config.toml
hidden_size = 384
norm = "layernorm"
tie_word_embeddings = true
init_std_o = 0.0258
learning_rate = 0.00128
beta2 = 0.95
max_grad_norm = 2.0
schedule = "wsd"
decay_shape = "pow"
batch_tokens = [32768, 65536, 98304]
dataset = "wikipedia_en"
MLP neurons of a small language model. Each row is named by its layer, matrix (up: input weights) and neuron, and shows model dimensions 208-335. Each number is 500 + 40 x the weight over its row's rms, rounded and kept within 0 to 999. Numbers have three digits each.
After each neuron's rows, "fires in" lists the words (lower case) most often at its 100 highest values on Wikipedia text that the model never trained on.

L12.up1121:511552423461491466536532543459536496535502434453509438463509496495508499526516535538491441447443426488520500518585587504504561488537573473523526489495463481505467476484443488522559544479472459450463458415501524498495455562518501474527505558624458509513556486505532454518564482509529455512474481482477549451471544469578538434529477451505423524478518439507522501423535477574502488574495
fires in: "and", "is", "as", "are", "in", "well"

L8.up959:552456444496536556458465493479473517549493455481457513434555544479501510476530444456446480512495536521453466520458495511442567566516459512541425461546415497516532524428520517478556529487499533462417465593476504520485530483445481554509531519586498562534445471551505470520492448581541482534457495560508417460478506539528547489513530572529509472448497499590465521470542439479490482522528
fires in: "at", "of", "for"

L11.up1005:571514454425496461514580482433527507598530465457386448512447528521505497524526497525508466476420447505499550482488487535527469565516525560522467496560540545484517498534472510552466488536458506494406506450509544447508464547494518456565446551457433505547546502514461516472519538481439484512501481515483486489425423467523504452466510473492523458578487524449451516483476429485518529489427
fires in: "and", "as", "that", "said"

L8.up874:438489480421491493492466527457461499549470489460516487509556506515534431535538515455473535451441511471493472524519507485485462464545545507516498456546492508550440478532489472471519556542568549529579486515529485483491498505455474455428495490457426574508524473489529451459455512465473434509522534496461496466530438390523512487477622537482459503496560484492443554478522435611521519498428
fires in: "to", "years", "year", "of"

L11.up252:477483489577487537531536530481472562479444492497493478442453492511440492558486487502550447504506442563569508440484516491398466521472525491502513467489487557478515464474542504528440511486596506459587443464513505479433464535471474475434497538521443548481490484521499467574466514486549541458422496561455478526475504467495504533580484544418539497531505487472475518531499517528472428505449
fires in: "a", "esi", "was", "e"

L2.up401:570533494489504495531486471514523579534412481454481592487537528437457466456447452491489564453382527512504463486479472597523480554494507453433461509449567474578505482470420554547518514533514472543522476530459537533487423535542480505447442471471493532516463514494504476535495523468482539537486498504554524404564495513513459511456569480557458524481529474509462507544565556464507450505463
fires in: "before", "after", "following", "led", "followed", "eventually"

L8.up76:479569463500558481489527532513499472528471534490502492500487498494485503462525558512487512463438507529510541473465443454455536492597403504476439538502492478512569533551509481499483493499478494526416515518462515583458516409482495543504470495476500573506504465510553495485467404558572532557532434496495458499479498501467481486515508463481489547614499513498427443473469459471517394526447
fires in: "the", "s"

L5.up538:549531559516531512525526458529542527476493489478459464541546469477484537468479547480457512467506506469514560488517494529563496493590546573502488515417426518477423470519425534501528483477535540547484508436574549490510421407576453560478507481486517539524511492508522468565432488521513474511516474453500521542482517505554455507589523436511473505490537465493436473488571468504508538496539
fires in: "of", "for"

L12.up219:526443568527483482483513470421446552432499477549491541478427518536485532492492556554492516548500491496481503570514513515487458475543459487560507422486506475486444490519461427546549543520490494471508525530524469540532497475534560507491519496575494507472511502538551509536510501484530517497440458563542457495495572567462498500540534475522519467537501460558527426541463461521396491581492
fires in: "of", "with", "a", "under", "an"

L2.up104:529454482484511532536420521490472489553501497408448520531451559432543541473553469558511495461434500420501473545444485610487488462535517510445508508532472546589462489560505492501519429452522557609456464531505455487464439532548554522491478523511532520529480538533473485505522403477493493453471486572445526454519471463504526505536541448431516498516536541500539532499518464441455474520512
fires in: "first", "south", "black", "long", "of"

L11.up184:464487505543543494516485501516533500494502476539553473579476541521495462513491506450481477502467511567541483522513485498499516485589572527504508475451469508486537482569425460528429513452496450510446565459556582452529504479506560511546520452558490506479497502544555458481551497536479507478427428482520508553466483532525473540475512590445486564422473410522490471464469573522467558504492
fires in: "s", "district", "school", "institute", "county", "university"

L5.up1148:461481519498489504486549560421485458563416554521537470535462475496496441587559520553415502490402454471516549551552551484471518554476477518484413483493473524510502430558476403531557523491476523489526539516463502519460483495455553552474500556537412490561553439474480459482520549498493482485465504527553506480498481443560532486545552458466496474539567495557507469493587527467499572557519
fires in: "all", "other", "but", "such"

L5.up297:505486499475537472486492501468475428566517484445506530512450524463394486482451416408475515514481479518535520510553595550482511544492390488477472518582431471520499459466503546484484518515469537515496536492492552504478496470538538537514462502475542486545438458461519504465455456479499405549539489545446520405549473496596504428524514496506530480527530491533573527457540525462529515520528
fires in: "other", "no", "of", "many", "states"

L5.up515:505440521533481456523504485499408628487499429495482487474479536527490509501538460435487522548458488588547548525487488562457555485602555389458511435546440485496516470473421539478529511518575500541480500468472505508513510480469488539498546507535500562515565491554554485545521470528509461466433388531497503517487437433532400574550530503490456558502504535539465495446483454483437483529486
fires in: "at"

L2.up62:476549433470569512472476485495549511503417461508528526593454533487464519513584482535532521541523483448477622511520527507503465442503477520504459560525491491506508520610550429496511540520537590550471493506512487547511512504459558548476543439433543457536493454511483502493489482501440546452456496497491519514507500461530582509515573528528536493571502527490470544459426473451542452531506
fires in: "women", "s", "woman"

L5.up581:473500541559552520516524464472514440527505510536514506504494526446548531571480579457490532509514466501533538517456592525475518473485510495430481493537453523558437490484501528472560534485550550460402492533561498504506467507502544547446403513499510493545548443514546406491495572572471432520435527515443429524465497407555542515504531446471492489504430474476463494456504442505398522591479
fires in: "all", "some", "any", "other"

L2.up994:526536520523480429455586549493515541514456476524502490473532491390543447540482491478496516466494525426502547509524508477488541510412485482486483533489513472504482412529484449570573553563486493496512524447462543474475515483485466558488460559547461514475484476456489516501478440500532461457489519516520492452481482526515559494546555524569474503564493574488494509488529475494555521496487
fires in: "it", "there", "this", "he"

L5.up1087:457506465488471488512482534443475508465477509514463488507423504472518460543486533502453595488491468582599505538474529545519478516525505468428471444534465485517426548526470539532495508489492491497411562512490504537479414481545564542544440519518566504475528494549531524427517533467471466472508549465399490480612446494513501397482573405438519471533517428489556555518502523555505568503471
fires in: "other", "many", "various", "those", "people", "institutions"

L2.up130:491488480550526416510531469494475555535511452500485551491520472518530448472488505512506511517491525496477593483505510547519486465473496557461448507489447443500411493461438566483512508433561456560520484488486520531504508473447505472505478493510513546519510500537511511566464512542493346459449488497498522477534497503583467518569449454465504490475531499524455482547559505514499525576551
fires in: "of", "to", "by", "including"

L8.up7:597481513481473536475469489488539560536459540459511556545436521510449479507554524504456465514481520556540502573488535587462455450546497560475486472466532534496473473492466493536492471443577432562454459508471481485529470496526606494512545564543501487467515521544507490517490484537485495493446496460534511469509478570523540489560468514560482535499596483456461502478575564504402554492492
fires in: "such", "of"

L2.up590:567462544576469526524501486523505513523516471555416519448484550574561463488500480422490450478470501505470465479513498550445513569564533511497470511504527536461515514504522524547506495465532599457499400470462471557495526533479478529518502460527507485470483441562529502545453526538541559512457486510543457507544511539462529467535472501518421533474434459462504456516479474534519463570476
fires in: "on", "of", "king", "into", "within", "hung"

L2.up990:479520540499460432507546510468523465443433498495509587581537561484509457505546503493465506521422493503469477582471559539499503435575476548482493530566569454510481537557458449555467467547493496465475548470510461548464513443453463507479483539457480537530451504443432530456514487459486509499504451519477556453523492599483558517463509465576481524552476533515508439457462546491557501473495
fires in: "its", "these", "it", "this", "which"

L2.up301:464489504481459470515409459466444592541480521497475478516517532464586473443532483522476513599445501506520546622554488590517580459527610536437434522505555503416424507548487494504508493434555535507463425466532507530526505505573597474550482515518560524515554563493502482587518450453491488438488450499508525541515492480540520468511484481481503466489473529505496537487577497486446504508535
fires in: "of", "in", "for"

L2.up246:532492462470523508576494565477423478492523501489533482454499504562425511484464514516480499448520495478481507553484472522509529511552514508448411444518504547491441516495484498532516509556489514527494538487539484525523462543489526536554463497485451488476469517451508487470405456554525500534479504554525584554554559500472447405561486493496496500474498476544461520512490562530484437534521
fires in: "before", "to", "without", "from", "with", "against"

L8.up80:597448446526487433553492463461466547450517492554522505484517502524484544466518467457495494515513484469461525539532527502485477503544476558511460465511441533428436442490490412552478516485506514488465442498537571488520454511606477584449515490556538507478483552587509430567531424542494466497405404534520466465426454488567540490523544485533501539504518525524464488484577553497545559561517
fires in: "of", "with", "to", "in", "between"

L11.up674:526560478490480463544547502449474594449557494472497466476484535528489542475427507484413501459456366486525483536512489548490492484456561513492458488525430507527505492602409522488544526505495527490468466486535461533474446476477454505454450493453483485542506502546464504489511411493532470493471547469444537490502529490491486439473491457422498442507488471454527530537488472511480540506472
fires in: "and", "or", "in", "out", "it"

L2.up781:524542504495556548543509461519488492453541477470485540467495552491501477477501502541479541520521510495572486526498466534447511511561541478484477436503510455434530459543454518513541507483470512463499563435515605555487458558496498548487476584588511579455502496513542474522498467580517524519501485497498460560488434502539479522471511464577506515477514461569475457506489470511521461501433
fires in: "in", "on", "is", "at", "a", "of"

L10.up786:513545573509456492482506484403426526538488420486513530602497519512494516562523507534525491550482535535515501609476549560453505546552475452507455415524437469459534440462499495462526581519454467536473466491484555551461478442442519516493504486532508547414425474445502449500438534461518502511504438462478505589458492504501488419526556513553486544537488523532481528466501539458495452525553
fires in: "of", "a", "its", "0", "m"

L5.up953:491575487456482480519565534565483535513517547484484486490459479523490509511549568525449476487434561463474484502455498577526589508507561508526471527570518503512516423494505496444483506505544489432461476447493503494498418460483505521451452580452482473513489440499477458505530524484515432490497491471563552511462486540521483413425487469489491528546501517538479480502581491495520464498470
fires in: "as", "said", "stated", "so", "ensure"

L2.up661:468551491453525452515500424489566496499541467511406503461500465571440395462540466484499461479521452457492466488421459585456431484479523511451480527504502523441473529498492518545557527462460498585429445481553478537539466502540487527532545507455435526466496511535491457542463517513486451484502527486521517472509511459521524438533557449503487463489510495516514541474502466506544503556551
fires in: "by", "for", "that", "until", "and", "hun"

L8.up603:536454492525480498502481542477501517547502535548453483458457510497436541493431460510489512518447418470472499443456495542527552530628509510514458412442474535453427486492537482544543482511499504431441535432480497501486506530479553511497499531512473541450493503462467446543467403565482495498509502550497467532551466461522466391456473535536489492480487482437458525536524561512577470633496
fires in: "in", "on", "from", "of", "with"

L2.up1111:509456523446505505433497503556526470525571521496531489501476570488561516610434478498455454465397485478544486462476490504543526529495516479533495473506484472514476523497437556487430492475457562494434548471466512474490526483455484464535547530467438492517506559600478538524539505494505486526467529459523575498533555570471497456575467541553478601491527532463559477517565551503509473488503
fires in: "born", "family", "married", "wife", "marriage", "former"

L2.up977:482516506537467517572501478549519569521484490469503542461468489504522547491528459532525480460438443507499527508477480507507459437495546488519425498505535459553566457462492532507515548511514531483553455441497539476531445490495527453539524544479531485491459495427495432479534572539461405449478517549576536534498550505471505562484582467538441485538532602444550463575485520479472372484508
fires in: "before", "then", "by", "followed", "up"

L5.up887:542468463554540488499442504513444540388483536487499457511452486529455463500594557488439529484522498556489469486502501498474529514520498509521509551448451456536512447478454495476518527536535485530489523514496527524506423467541502462478506520533553535417498507551535478476489534526533443412510525614478489504601457507492465509513522471501474493522542405517470507508612430503473550528462
fires in: "under", "to", "not", "of", "the"

L2.up481:537528487512468472407431436495449437484439485484454510445541488535508484538468523505462485522481596463538530536525497578428442470505540518480485510569476449460455535559511519485454518501552525521426448539510478460526545476556537555565464505536496601463498490538532459458493453565481461545541487464576498560566489522493546453468504472458528531488449461502462524498507474599488524499544
fires in: "which", "of", "who", "where", "whom"

L2.up696:502480452539545456568458552434416478539487503470509435497551506525426497545503506517430493559504524531526563497448450541435553482533539472449414466511510516451516545515458513500593611518515580471505503466498429520527494524481489579461492553522523543505489471472570547508472539485519440504443539549423431476443460446521561503492595531510468499505519487589474458417521529497408520557461
fires in: "at"

L2.up149:524535414527521435550478463532513504497496523494451447441595536524526495464511448438481481524467528379497472456498511531488464458490506560475436495504502502519456458505407510510541545509515502493465417551517540506507447409467453552499489512467489522519553585534529443581497439472473522487511479520478584609607491497482501524578476460501494489470444466452444518471514490425544460451411
fires in: "and", "career", "to", "for", "in", "of"

L11.up587:420505450523500434531496523482471534439505523541501466471461470451552501576548512525447551428490544498546497446491470470545538434476516505455541511476493537505401434508500513516496570525486549493487486463407479530511457476534457468448471591506590467490469529571500520522450471505413490433486512543481492501477492502503539483559560461528520484574483623474466547472476486486549511553499
fires in: "it", "there", "service", "which", "tour"